{"num_hidden_layers": 13, "hidden_size": 448, "num_attention_heads": 7, "num_key_value_heads": 7, "head_dim": 64, "intermediate_size": 1472, "vocab_size": 5986, "hidden_act": "swiglu", "norm": "rmsnorm", "norm_place": "pre", "norm_eps": 1e-05, "positions": "rope", "rope_theta": 10000.0, "rope_fraction": 1.0, "qk_norm": false, "attn_scale": 0.125, "bias": "none", "tie_word_embeddings": false, "parallel_block": false, "init": "uniform", "init_std_qkv": 0.0244, "init_std_o": 0.00478, "init_std_up": 0.0244, "init_std_down": 0.00264, "optimizer": "muon_variant", "learning_rate": 0.000727, "lr_mult_down": 3.0, "beta1": 0.93, "lr_head": 0.00552, "max_grad_norm": 0.5, "warmup_steps": 200, "schedule": "wsd", "decay_fraction": 0.863, "decay_shape": "linear", "final_lr_fraction": 0.05, "batch_tokens": [32768, 65536, 98304], "max_seq_len": 512, "doc_mask": true, "train_tokens": 666600000, "max_steps": 10491, "dataset": "wikipedia_en"}
MLP neurons of a small language model. Each row is named by its layer, matrix (gate and up: input weights) and neuron, and shows model dimensions 160-287. Each number is 128 + 32 x the weight over its row's rms, rounded and kept within 0 to 255. Numbers have three digits each. A neuron's up and down rows have the sign that makes its largest values positive.
After each neuron's rows, "fires after" lists the tokens most often just before its 100 highest values on Wikipedia text that the model never trained on. A number after a token or word is its count.

L3.gate115:082126127108129143144143150152168169087089138138137137144197158112178178103099103125129148084164177179139103135084057120143131159109128149096088104137140182123108051127116133160109114088105108102163133158145169148106117107100140171107157147102114155074153105142154181087123117120127188134112170124122105090060098155097069125097155087171113066154121105154106161115159098161149144150170
L3.up115:092134127128124134101101130070118172144140073143138123110123167084121194151098142093147147130193131108126187100140129067058136114139061167097106105084155120153179113154091198097096065055126206162173086104149140141118097109077171132135170133161119093251187112088093186105124106136074174132072083171147094102149053075163160088095065117144091112069064120183129101096155106117099162157166
fires after: "." 29, "\n" 17, " \"" 16, " (" 8, " th" 5, "-" 4

L9.gate660:154112130147150125107159100122138132158061147129110095131085097153123141138112189134092096145092135155111111078111142075113114138125138133149126054145120198128142121112131089103111060158081146161113153095142128129155111107104113122065148130102077118119165135111140102096073157077066142070087153154157049198119118173039132142138112134189134178167200105143078132166133166111112142173175
L9.up660:125125101100135101113159133162132150162074068091156138120141121131128213154111124121149072114128124100135187159143135131062122119159104113151067127097103143114124100100140091123118106179133147078165076086154150129130125146103065143119131069121152080154171163038108148168163185115089190123075129121135092062121151137150101084105109092102159078123149147103130175134167167131165144075107
fires after: "|" 20, "0" 11, "2" 10, "7" 7, "\n" 6, "%" 5

L3.gate368:076137099168103121162116073143141113203130140062158101135059108096168085107143127170184150213153142165129115138087187102117114122135091153125127124151126131114084148076098128108108090141105107164123099131116161170118137127140125153150068109145083163198134072117176157120103154128119128169127115112120159116168069159120167081136167124132157130146137113149171115143096103156122143150081
L3.up368:090137127185080101113116109181132140102144156088133087120153115134096139160189128076161114178118129110121160121115134126080167074133086127122119204174082093161079171175084129056132172159155173122099126122106136118108128146130110185152090122149085136159182099077114133069142135092102119144109131180091139092146047134148144110063151150158156131164182118112149162145054145148114145163091
fires after: " D" 31, " V" 8, "D" 6, " d" 5, " inter" 4, "of" 4

L9.gate978:082130134127193067125100130126155146190146116131167146147147141165140120171108168097069073150126128140094134039114146119104133138163157106054136156184151072126105096180158072069135116138164099130113141063123136131130072088158135141137100129112171120092140098081110143086138182168131184094118145161135161162135169149169113163068118088183099084123086108093130177152103109121090121170116
L9.up978:095102150102170220105126124163149182097120134135123097065153142161152105094131129125116138075149115144137080081156106109094107121048099135137162130124148100173147160028170101081149105138144115066130155096086164120157129137120108128143087144117131110163120060097113137165110096105102132129179070095152154178140142107093091117096143099146143131148108154069152089183138094088122193128147
fires after: "," 14, "0" 13, "4" 12, "2" 10, "3" 9, "1" 9

L6.gate215:067116083098137153150064105160091096092131143142124123129099192110165104151109128081094135141180172175202078091153101122192114082178168198122157119160101092150117185177144155152129121166156108177155132216085115125146121136118146107132126161170107187165127152166129158137155079131151113087148147179142117107181146160104168105189101145125119126136110151082127095112169146151186138117099
L6.up215:156172104115090086109123150064161114094161157057090163135145140094200132121141193155116151106151092157135114124069129187193102111225153151145106173168083158139129173163145151142088089159098116153114124203154151128119121113122133119090079152105147138136171163122154146162146066088102087142126137152061106163161092202112095135103114151125099141146127136157114135123148110131204077125084
fires after: " " 43, "1" 11, " on" 8, "2" 8

L6.gate1036:168095147124117136149154156165103110121102125112127150110160134073104119151175122112106113147115107175144117078093146104155143123115180132190139126113171127138160196113122142141119148085167116149119116135062156150119115134111098149146166097126174143157069111115101144132120133154129109142127079155089142119084118121128141118174157090112105170129134129218128090068094106107164191168109
L6.up1036:077106145106083114173177139126155124084170114200087140141105121061141144129179176139135120130111041179086123132115113083170119131101152115066125157127173132141141132155111113164107129100189148221098144105120141163069097168138157149155118127068145189084111172126123167149091127114127147119141067093143087150119106082144092126170165137138095137134108158146163079067131103109079195205167
fires after: "." 85, "\"." 9

L10.gate979:059124163129161119080080143102163073089119137174125084138179152096133096130153104123093112122138138121120149186078120135157138182064081157082109169132080154144200133149132084146124146120108149102141139171161157138065082119138085167124182102114112107138142164106105138123173111134129142186172141187116134133103147155155146096078115094169118095131137041157100100111146131115147128160111
L10.up979:093157113077157126104113141092094194153113115057145141029171163142107169071115183132130119192107114112145194160142131124109158157124134106094133108156112149137079044137105122058148148154121098120120161091109060084116094072139082167161116122106128121127125077178180091131140111159124069097125145142103168122135110092151131176079129158130131116134077126137082093097184150110127164159105
fires after: "." 56, " |" 9

L9.gate894:136151079133135084168191115114169153101066112166171146131165156142125138191094113128169146102134160113069136149164089076142204053044112109068135125157106135129143150224139123161149137121099107074109107161087125139149147177062173165144131109124156150140139155128168179120121134064145158122140116167175115126141172149101096129149144083119127173110139107153087146137106193134139186136093
L9.up894:144134175172158098158147101168132151111121148133095195073132182126124173133064187191144117103105058072117190117096133139107152098141124106081065114119140133106156142183132149112087164105107147069122106125119128070125069108109090143081055128030125090100045114111112123149095143123182148117085196155163074127129064125138137185114079155104099105157138105148141123126130155131175112176164
fires after: " " 39, " to" 7, " r" 5

L9.gate1244:131147124108139092081148118127164107137076122124147142147119130132090131180123166077107187165138124165126171116115117115122155156187093162128099131191186088099156132114130152096123140108092085118090157174178110118123075076142152170072149153153202083074139115112115102097135130117165104133155096098120143043101109107131106121136096187107129156141134135102087094136102155133173155142125
L9.up1244:112156099093178157122134171114076148140116123088080079067156137071047136153108118130156176111123131062097215168111117122127090166146117131195123141095132163113154103038163096119076163124167120169070135230087115144053134145169117163158132137122149134066135116141116159141134099101157121139114119183106130104114143191150128116126154106113130120155136150097158042132151113098112063158082
fires after: " " 50, " (" 14, "2" 7, "0" 5, "1" 5

L6.gate394:126161125129154158111064143150116116138106083124072190136119096107094125162165158102153151157076120102100120159120131120080138126131125125135165144066072103100121129147095134060125144128204109120101041125105127121129139113138136075120107140157136096114147159132102085134105091111161101187111152153133148111140153177147111170135148121154151147080125139099125116147075100098095177118140
L6.up394:140144132156080145083129137144110136116115100089029096081142139137144160093151218124099170148149112144004075126141146115147107164108175093121102103127164182137097146121156127112156175147145167059151034142092074093093108137109079065134164129189094161144182092164139107105117116138194115122155189092104088132105119133116177168152067102140140136133104126124161124116147137132069132142158
fires after: "," 31, "t" 14, " —" 7, "8" 5, " Rh" 4

L6.gate660:114080095146120114080076149166157144079141148139105108103132101153111119110167114062125157148080091142123118190106142103110081106167147147103140066092124134129153164127135082032138049108155115120102091090102196108088110199076173122086105160112163148129135117167144144130129174113126203110112159152096119179134070132195088199122092077185139077168101137127107097132192115133159092096156
L6.up660:106090094126114111081108111224137195181096070170150093185115108133156171123149125168137149131123083075037100178091207135067129136169115135141108171136155156123120128159161103079112131131116159095068064142150213177107142135085103111122155154180113127145119103124130144078143131104161171181058075119153084156126120068168080132100123103122117159136157123119106112058141092092116082155061
fires after: "\n" 34, " is" 14, "0" 13, " the" 8, " |" 6

L4.gate450:122105098117121069132168113085108140181097126121064126059082151098154153171134160175156078089142135174137120123095134150081113133113145175172118091060110132115132112163101140101087071101129161175113081110098103123122101149119129144104141121187126151152160125136133151123113134144125186129104191108138170131157137129162127116121095151136119145044097120160128171183113161084134150122096
L4.up450:153135142211068124150113144123103074145155111059142114090101102123129123070112180051174158129155100087118180123107125101163158160089131115169154181089128098140121129141151085074122153090144158110164119144091145163127150095135110132055120094114157131112116133138148120128195177121079140146128180097093140059120090154168117131143163168126107133098159055178076165095154118162188116123157
fires after: " " 32, "9" 18, "1" 11, "8" 5, " January" 4

L6.gate616:116078172097099057161128167124135134095166133103172126099124159113147154114130135106140150129153123188087083136129107161187107160125093123130126176043194071159086209171100111102159188120131111108128124123114113158137151090122067129157131154189119110141117150162066112107128104174106206207120092121128131175094171158088091146115112084163089109189141133149115168103116064127111104129133
L6.up616:142121115115106151143155127162177159143172133077100180163121095130124149143141117169095163092137117129084155141103132097133081109173127095160129100116177153120067113108109108186107184114148135178105131120120160103092150094165110147133149106100113176142169155075130106141156118163115123145144128099117185110167136055138079178165097137109126145133081099119203145087134120104104192119126
fires after: "." 51, "," 7, "\"." 4

L4.gate1382:144117146090146089155147162103071115112127124147121134114184110134130089155134125080161169094104136099173147124133172105130118126119112097137097079152131106092119103161100158095130083119133067092174135144166184119095111062163149132110113135129142122164086053125189150125145143103114164186128191112105150041150112178113099113127089141139182165148169043126187131147135076101092159119149
L4.up1382:145136135130121154113129162101119105126096131167102156173145152143180124092112111050084112094166159118162099101170169185149180103151155141088143091143138188149079138148119182095026085109078151173077119077164116095144121110177123139137120152121137153101125122151103149098089163152150095117131120165132096143105120141130103098112018122099120118152071116055130087166157150119126113196119
fires after: "9" 56, "2" 13, "0" 9, "4" 5, "8" 5, "1" 5

L10.gate321:075110153111148180137186117169116166142079129134150152138085123099085135168130078115143084125121134104141066152094203118135157058135150125150138136185137070123168076169149101166113060148145116125111132144093156117114142150123111133148114115163108112227138166141092170140113146112061134095143158099072129179163097075105135105166077130071146114171152059101142170087125149172108134165140
L10.up321:151147162121154063102104115071105120160101084144148165159139144085121151108075154120085161142102122116093073111122084140077127127120199049098117125122205119124162121101135098181128014140187117146105160188168173083089107108119144143116114123181137159105189115165148186130122098171134090106120095103086076152114156213146142191141120160129126096074134123169133178128186115151110108094129
fires after: "1" 33, " " 16, "–" 15, "9" 10, "0" 8

L6.gate1062:177127177137102154141080135065143111121116160114107133103135200158087097139139098165101114100136133098151115101122114108124137128146170077181166094136148132161060162157215141101104117150188157093085141164131072113117110094211098148151121132133132143159167137133116095165087105114139137103085181133139109080149108148124124140085099114138142169056149129124160135159149129066130112162071
L6.up1062:122118159137163079157160134137120135157077104149100164089057102196095151167160152193086110149124166084106131133128146118074129183138092153092072111112163181110125154107141131109098190126175146146137178122086098117102149165115143100134212073119132145088161163107096136102139145069156160126038100140141139111124144181130167075044085102118141162152142117129091165121133133099183106125121
fires after: "." 70, "," 17, "\"." 4

L6.gate1102:128151092105159131120173152148116167149122112116150180086131132090110047162148143173084080125123153124103121131107087146156121138111160106115125210099162118181088103050118185143123137128105136190136093108137079140046107132082070177140105110130132180163164168133158176141111184077115149122073088146127181158145127146083136095177126068181109130129113148183154111106121149131150066128136
L6.up1102:148140138106178122117147141156137106096147162097105140125119128092117080196152134109103078116096129178117156109106051152187160151169099122186109181139174111146113189086082170137077105158126134139132170135114153108129109081136081197155130111136114162106103151060134132164116143068078170217126102157150139091125148153149139122172148114191121155108130118131105134141126088132130098179119
fires after: "." 81, "\"." 7

L6.gate1341:196159147154135108103158191122149105151167118136124159146179191185134085150162166077108075154137145137142124102114073128140162145137145153105070119128106162178094085121117118095131175173084077187115109136117120158150034099117128120197108129172188145060128159127161156109087158069143145110089152125108131097091078121114087093118101139135108120132125103138088025135122161146162084134135
L6.up1341:198088159142099098140134109137146128074182116122125181187135089109124097123127126141113090150162163179135164127145120090130102176137047127093129170147155139142072150090159085160102122167143138155104163185079116182136086081106071161122139069145177137114107194153172086155120099089101091121108181142115082114121174191152122122120048103116129129136140147203075091086167119137134112086141
fires after: "." 90, "\"." 6

L6.gate13:100150110133141080157120164191131096124140137159099149157126141135098155121154073140132095163119140106153142140156110173071077186058156127091153123094123113154137144150108066150040103127101108177122144151116141156140141186119166096121152117180129137180140052136146152143148129125133106126102062108092089169144134140114068101073107062131122118148148134170148091119135108125124177128142
L6.up13:114116146114209107126120133165112098079185178112105169123107098142137119111144138082116116170116137157104162135119105125133113143100163137097076097101136190108047117069163177114109107172166176166109146130135100143170136154169130162165170139078111107120179153112071191145163180107131212135094108109108131092180128103152093120128117086140102047136159146179101110124150081089080182114135
fires after: "." 80, "\"." 7, " re" 5

L4.gate739:104162081088185097156172092065105059132111091140083134176148092152129155143137212022094131103154156109103149158089150137138128170168134115120175103099108152102125146125128100089120099123151166093121123138073156153104059080200147133109108170076120130084072164169103130127137123122137135185116194175119123142111197158104057070060106158148107134106111153149154175168126136081135115170164
L4.up739:142100135121111159161137136121175089108215163158163113158101129118055149136189114149122095111158127088090075124138138120091173075096112089202128170134127100067157090138121124182101048091147140176130130118158147149199127086154130105127127109089144157093115092094130086149136146067068146114118136072097166069123144222155113136107154128159165154164123115117118126198130097129091102204137
fires after: " " 27, "0" 12, "1" 10, "°" 10, "5" 8, "3" 6

L3.gate1358:108155155106092101115150177106133109147129157117149145149172191174180101099119089078089134088113135163090114132128137093130116124069100091133086119115064121136113182105125137118116205151147137119116132156147122157080114090176138112090123143144121108141140101130101094112186050161181108117093139215072071091083152149148113143122170096107141121072151165128184142111132156077172147094049
L3.up1358:086082110159104171158140077115126112108165148159115107148098075121129136141157158127130079151118123181121115141155165156136125104079202122125067087101137149172128151177109104154178185112130108064136197081146130093113162143128205191133112195167144141150116098081162127140116135124140162118123198170165127139073102057133110173094118110110091173123136120138195096167175079177172143139144
fires after: " " 29, " J" 11, " j" 6, " —" 5, "l" 4, " at" 4

L6.gate1192:129143121093111163130097087147103105099094181136120115095108116114158105141182186088148172123161137138161111104159162095114115149181147100105174157171120170176116151159079155125170096146128211099143160122109152108112172194138134135167134161125230195142105161127131148123174128130152093104106166167142089177116172100148076098133146136157094136115167099109144149121069126137116118102193
L6.up1192:188151137143126090098111117163090127140071176106171135110096113119136070086152168126157176139181140107125135138170170085156060092171111140065076164170130074137086109130172118202135128133139099112118135114125112060068154102090121126155143153132147157122129135108146167078160090157109139106166140091167141104144128172123094131109136117144133161144155056160135114090067114201097135102158
fires after: " |" 73, " " 10, "2" 6, "0" 4

L4.gate486:152120140110114113140132149153130117092128120131149077146105126143123183127134121137190121110127136133161111141136105119112159064132071183098102116169134121188148173186085169089105081141099166110044134132102135082145186116141160137112091178173114126100109163169169112111152100151128133089104037172117137124125142129102115046128117184148143130166162170152072146136213095136177161155142
L4.up486:169082121107103089148121148110128117156172113068167136125148148117150110158076165169142168133159184108162159099104097101130164178181090142123155099156181122152141149145043130133116169145165147147089147168139128050127165121136111089137120115153110093115125170121112139159088144139089140162109081116127131120150117116198143049156132169141079142101074133161121127129130081122104103134155
fires after: "1" 17, "4" 13, " St" 10, "2" 10

L6.gate111:088065045160123151120125098107185081126133154113138113166197139128166130120148171141081144163154187123136199127106156114154014135117133182113168133122142104158150101131142086108174049111131151118169076114125095097097097096230122079113199136143077105160078130133100161125096173122171113144131126106104151124128121120114136092106149114138115076186095102173117134105114086079150125158153
L6.up111:123164166145128105118154076106011173088087168145149087172105189174086065109214151137145113120114176146148138129101170119120148105154106122094148108127186158143109037088058126137098163107124130171116112131078105139118159126183173125118139168148150132086096107112096132104128118081126077135116179098122114068119127175169061095114172150113108180170073119066156100169083136097198192145163
fires after: " |" 20, "." 16, "0" 14, "1" 10, " " 9, "5" 6

L6.gate721:112185164134110109145141133073159075118102106150044120191181169154058127116142104076083114112106128114177060121131140140072148160144117089173153183216162137080078078096108096058053118088076095192163088116131111124099077196156084138110148104149130125169124143126113085128127151091110198096085139119159115129132125128093137125104099169140136121105134141085123135155185118138176082110119
L6.up721:149088157133106125087119148191112135134145182106164141116115158151102134136147156174153098072157104152155149149172147129117170127132087198148069116094109122118113114128134123118102122137138150139150125135063047109141134168108182160201176106112122137135128133152145113122092113171155151174130102155138193139143148123122150178138168120115129058138127129137195113126117188094101156090189
fires after: "." 87, "\"." 8

L10.gate1170:127139101145059173125082139160124121113128167086093133206077098074079107133132115057085135134132142133155146150135114099120104149051092110108069170086090131130094083079130106072163110113150176151088125158161152153116118101167123174146105095142165095145155148185042130148106110152113124162096079169100070150148096129149125105113071130131088085143111164096151085072170098154106102128097
L10.up1170:141180064110157095120152133116075095153118136094148104100119165136165156155178152077117092095145143118172146111132169123092136145061143095070102111127132099113148107155117230083188136134204111122108122161142137126129089120195142136118122135142114081126143088161125150115116072149126069165126140184048131106162149118160201170081124038170087110145165115168037096126163117119155120147143
fires after: " " 28, "1" 27, "9" 15, "\n" 7, "–" 6, " |" 5

L6.gate99:163078117148110137118116119129142114121195102137118078112095110143096106113152142125173116121144137095118102140073178073150101077111139132090138121081136152130089139116124120091117101127093091107134159148080128139066114051150128107153141159139146177151063119128153109159121083157105081068121157113096138126115158152142172153141157152166136104103128175065122148087089140170144141090053
L6.up99:151153145112135099069151198148096083072165118134109186105143189110085149143181169140128128151098121079131095129183140145123161097142123176129097120131155115097141129093116160088123108155097165090145107150090065137125112157125108078116169132121152182147160075144125120066086140103120094156127142175077153104124155186142133117142107076106128156140168131160134144092089158147156156191157
fires after: "5" 24, "." 11, "0" 11, "," 8, "4" 6, "3" 5

L3.gate1463:131143112172151116055090092077077091075145128159109170105177134108121168120130094101082213143130123172075156083122138098078088148091138087054151132136097153129094081145168096072127153148121106107116152114114148107149104132107150126133153144165179147097166111117098109100154093129188072152113160115129122130161088115101152179127081110143094120114111163166115111170123145056132135120129
L3.up1463:116125127142126091109186162137120156079172112131115161148111078111134109112112112146144128165161168158118135114133098080102087123099117107148069131176068103134138139154151125134133128172108163120144037135127142142103131129132164070153126074152161108151065111106115117129163141143165120102131086105143096102106138115146144144095089135130138161167119076145139125109159092071109144108135
fires after: " H" 16, " h" 14, "H" 13, " Sh" 12, " sl" 7, "h" 6

L3.gate15:114153083116079205171150119048197141176120087143099114088109143114105107165150097119126136131138138184100131113112100152111160159106207147122106130143129096085093113126136180216193121098208175118121111132140119114144147182144159110162142131102111118110178093103145139095139123147129053119075115128136135090121140120084141137172177154101143154179144110144119137131122106091153191159122
L3.up15:094167135124146134178088154102168136113088181159052127130115114101121116156150104168037110096135107169186119131119121154109135144082094110081134140146102081110091116131139099094087140103095130163135124211163143144092116149183113208132117074146141120134141178143110167123084175145191128119127092174170179190158175148165103118178113046071075166173147167180144156140116096127108152143089
fires after: "′" 32, "–" 9, "b" 4, "f" 4, "av" 4

L6.gate911:140103143121145109127171165172183136103161125139111141134100145131070101125164144133097123180143122154104100103106109100146138130182088105091125136090167143089124154130229134139106104142113167158100164185109128132133128141128117142185123138152169106145138155052148099151107125103130127165079098088121162122066108209099081123125123091107148110134101133109127138116172152115155104123169
L6.up911:116156159079106102154159104082081153130131102155148121140126127112087105126201145093152164157113112132127159146090077137113099112131110184187084124163176141143081082140135109096164168102147154124139156183142058156083144142163153187117101086145118144125105180142044151171107113132170102114131160177119144116160130129157054069099108080110164132125158109131172101104126132098136105186140
fires after: "." 89, "\"." 5, ")." 4

L6.gate540:116141183170124078152135132151075118156153108077143113092116136132105073194134187111078153088124165151140122146140100147154137186172109173149151139125161179119088126175128191121097111135096084138078134187075147103120142146161087128172108080138131169162182102088135149165128146134110159125087128196160112150131112190148101070112136096173136125087140147177114101165139078088159111165128
L6.up540:157174212134166062159108118116090136069157140166103146144116096153121103158149147073126180207061179160115121107077057100098167144093125157149114169096134122166092155142167105093105142126098111198093113131132150136170136124112120204134174076134159148161177151087136106088128069106156094150124090176140109146102157149103104102097120105096138095161161102074118173119116137156115060083190
fires after: "." 90, "\"." 5

L10.gate783:126156132116130075069105119142117092082095069136141067127154091121142176130107178109171128146125162138134106089127115115132198152192138149105063103083121094142158053100154105116103076110132086174045105153067140110088059082094135123100106155143084106128136132138155149182138116142158150113117068176108067131133106181124113134100119120121099156161140145136099113125119072154161119203138
L10.up783:200140105182065095112180141145129133165111071151150154116142115125079188087209162242101131124216117135142120156068080082125180164152174082139066099167195171138109066083087132117140117128106122138144096131111093107133098106094145102122139159110127134067124138173133109104117092202095153166124102100074079141210147137087125105142130168132107160155098130146123093148076105158111113084170
fires after: "0" 30, "2" 29, " " 18, "–" 8, "9" 6, "1" 4

L9.gate525:097105141091118108140148097194136106120103116106124164078095095091116173146063123109152130177169160125164141099161147129127117155121127128100122095116119091137124115099088140151105105131169172177126123143115104192154080155137118135149142116133104137150166107124082085218089099070151087117129144112100104102149099103106116109161150126171176115122119156138123056142150153170120077133148
L9.up525:117143100157180109100149112125117141107123143158112075105115094160083150183111165100118138091155118157132152139117235120084107169153140152132116198133076211080140080084147125105058110109115177112083192155119125119185142089138125097068103160124127120125102102127119110105143045119128201113087068119144147128114145163118112151133163092122124156089099129084128074111137102094100181082161
fires after: " " 20, " the" 20, "1" 7, " May" 7, "=" 5

L6.gate892:098110146126090122117122146120141141115143131159154167112083140164146111113212156109145097140138144133105105123105130132155071139115166081119073128170115138176142159159106092164130157162081169104153095111169122122092109171150103164098164135150114115139179165134120149150182126118170167109144110098144152080101161115178128140113104053200107106094089141166109168099118153186161118102111
L6.up892:129145114126122109078102110129136151122145131096142079093139175135093137169151100068173168209138173119165135136164120117103107101079153155082142135088128132182103085140147107177183168162166121117115164090167130126184094187154143188149106170105146154113104121145152119072087116142133107075117008161083120171143121158112102138143092213184152179079137091124153120076104152130033124126150
fires after: " |" 65, ";" 9, " " 8, "1" 5

L4.gate1448:153136060137190160121153112172126122148153140145116168102083092118104149129164145164166106131128119114130156093104121095137090145123113152103083110111123150121185162144136090132150166110177097179102160191181068066087123127147089206135120132129156120133124149122135087155155147158141149157088175125158095077120089114115143104194155182143197132134136105172151115083107151111070189172112
L4.up1448:163151064109116152149194155115144154120126193165122107116119131122125134157110105114150169126118149149111165153062156085109063144119112152127119108167115123116132084103129124156108113137098106129115101057128098106073096058126112190099121140153137184115164144172198067103065089141140096098146166144109084137151146184111156163168190140092086162076143145109102129103180165212123124088128
fires after: "1" 49, "2" 22, " the" 12, " " 9

L3.gate160:088155118086131194109115105119093128128119103151150108143085151053197130142148156161125138105139131115079080140121099133104119109109107152109136142091176080149143112114161116108192151129098156150131128089139139141174209095141192088092113124117102120117135118131109113056093111192152089099064142107201143106130201140073156136165122103081138177130123176176101135119162137134134132052093
L3.up160:135084125159211145111133087146147141178109125133100120121111155125154146153196111121111073101154124154122082105140130106133133195112093185120101146147135041142109117084119158109169120107045165144180155193114111105155166086176129079115109113137144137126148141075081122118184147134112106155138159102173158138117166161166173104066133099165107195100110155181145108107145132146122167151140
fires after: "B" 14, " b" 11, " B" 10, " f" 7, "b" 4, "f" 4

L4.gate1028:168111087112131151099144152157070104083123168152119120153159097080104139107114130110139132167150094164156140088153120098117133110150181176119165084144151124081101103153227098098139127062159124112128135106103144075102109106138115118185091131145123122126107091105041088050104160144148083141112077141112184098072147151082112163130115118131112083146142096144114100142126137135111106172093
L4.up1028:127140117104133160096176152102099009128141216135118130149178126126140111061215119145102162141152176167104135061095144150155085169118101125125141149127177151153164128098168113105130121153143136100141117127165160150133142159097142141082131162094165146075093118109131150108086080146122106125164135185094166119109181098099126111123128190081111146162082085182115113135132152095102156155125
fires after: "." 29, "0" 10, "b" 6, " ." 4, "4" 4

L6.gate20:148120140112124102139162154123156100150202092161120094127191136152122135162172136171133104116202149140168178173129046174107159174092113181079133131206234157180112146088141138099120118130125116137132165184092164123129132108158100138146094100142141197174132139124140121147140128095090122139054096193075129071136106155187144112108140090135120067121122056127126098145140129167115115142150
L6.up20:146120150090153114134162159122178135176141141125140109137126120141119142134119191153091148140136126124155163136155080160126173098093140143163089139160132139179096127051108131092147104135123111167179139207096191137105080136169153136085115068090096180177150147171155136174113127128072128113075147168100107104160101122059064046120083078143130061165120063186102085180197115113185094158097
fires after: "." 87, "\"." 7, ")." 4

L3.gate765:116131095106118083087117107136137139134126157172161175147120100120114126052117109103077152076120125157053174146101123135166130092125168102134135175134080163093105125109121087043124131128123128167101128096122094060133087140121135129149111194134121120114101115171094138142104120152161162155102112102160139121108165149149117142155118135132146198139142170081157097122134172125143147090103
L3.up765:137125106133095194141105183161134163123134174137073073093088137095171115180185132131164108075154117113099143087120141160107072132099132157126126141119084134112140122178098111178140220128085115124131120144094119150123122110145142099100121144166112151093107071049085063120053091151192139111098067137188116098157043058163110138109132090157173163117095120074117127096148142162129105130175
fires after: " H" 33, " ch" 9, " h" 8, "en" 6, "H" 4, " pre" 4

L10.gate830:152116110143121117071115153097138156138136175113161147080080119147144170161092177135099121100136131115138138172122121153069173148166132126149074155091080127143077127166122069118169080077102058128121143129142069162152052105111148122119157150139139131181145108081117121160129110145138082075159112115139119106116142074144128122177061078072154102129122129104124090122103158130159122139129
L10.up830:128085129131145084130133131092090190043104196113115158102151171124104080129106122147145115155126116101140108156108152161087127160137123174116118147099096128133144139197159119149088098149111137139075171115174095117126124139094111109146089120101125124098111108103159068136104190131091124127121126178182119133061108103176125137165101111111071105153120158089111132081146096092168116156159
fires after: " |" 30, " " 22, "." 7

L10.gate1470:126142099067135126105122106167134181122105159135150174151073118061150081217155097085140149133113068160126101147112184063134149125136094118113125094156134129122115067198109150126074057143196108144142168076152138097104097169167123151114139138131147205103156179125118147127112132080150166123165164140085126108148102149105149125151121124133214197110143145185135162100156150145136109126090
L10.up1470:221129177110097139126198092099126110162117133143133137139080115071164100195117091133131110135135080159145148111150131127123112107181083098068123136145138165137059141114074060139079074201152117116084164104068141098144157080098125145209153156189112123194173151083159148105083176163076145158122137159106116121149092113098126109076182087140060158118118131112153146140161164128135143137150
fires after: "2" 52, "1" 9, " " 8, "N" 7, "|" 4

L3.gate1161:089147137111122164091124159120104195123120094067146184139134166165142139133132157185128156116125163165159149177149123119135204143073115108087095171151106124137083137122075099131142153119093119100134150117119152162150126126116123134126058114086108088185199126191054118091157120134189116134089064122054129212168150110107142082142131131164139200139156094133098079111092137084146132145106
L3.up1161:169141138104192069109156136119134177105155160183131081094135118148154164141074114088172099099110148107081177129139120104148105117118159126149133144117168116242088168115151205102133115094090153145103177160123147159116141151105110074136044166132070109151148139120150145156181161147171123122083097114121097135113174156085142132113103122146151107149145128126161119128075139162119193175138
fires after: " B" 32, " O" 8, " fl" 7, " R" 6, " b" 5, " d" 5

L6.gate763:090066141078119147133150139140117125164183137154043123082148121138109127116115149136111104144138109091206170159135110112125052142123110112085132202149137139114132130097162139085113141110149164153127073121087128169087104140147100174194168062181157142133176150153107087144180186054097103116138147116150148176070123154128103152095112157162156155086120081108142070108144148109112093209111
L6.up763:128049139189140157096151186140133167128146133159065105100128124143187142155133116144119073143126142167164185202144127119137121179112085145148103198152150116123139134059094141131089159175162102183147121147102107153192112234097153136147148096169114134125119175122103089164154140128125110159133143104123161182103172175057107128139088158134176160162147118119165147067127158151118078169162
fires after: "." 89, "\"." 7

L4.gate557:072154140140161128152094115092135112091117136152158131113118058158138065170110204087118137187100097131151074092125199171111142115120132104164088187130100098120131133111132191140138124176109154109149112093110141147096129081189162140117128146136159200174158146149134087101137046141130113157135126144136100118108111151103160084092143119113125190106109164120127132133128152124170107116121
L4.up557:085090095157124104129139139100096102062150137181163146126111125162120135126076130124163105098121104170104166097086130152096138137147180113131122200145074053173141160103140047109144107148127094141160162116163139150057121102125138169112175157126105093152081154175130114142112107144140125139106131105159131129111194137108194180168169090183148175143074183151120182086146181175091139227145
fires after: "." 20, "%" 15, ")" 15, "\"." 4, " " 4, " —" 4

L6.gate299:155054142146104114083146137101152138146143094164136097089126129204122128086137121044092086102103108143132125135131171142124080084097120106153110091146163110162168044117142136106124134111108160128199073123170153185106176077134075162139134141114199113136128135176108092156161153107109214184080123150161141115150178157089148082151141138119113133128143121145080113088096162152100151163097
L6.up299:076152107113141098139154178181093070163153112143100153101167099143161180150148137158166113116124149129107098138059109096129118120114079092110201091149122122096089167142117156125129076156124149137125148146103163170177116151090108144065110142095168114177162093120116041156114151126119142089130144163093165075099112138108135132123120109127148177155158133153162140130120092148098107130093
fires after: "." 41, ";" 8, "," 5, " and" 4, ")." 4, "-" 4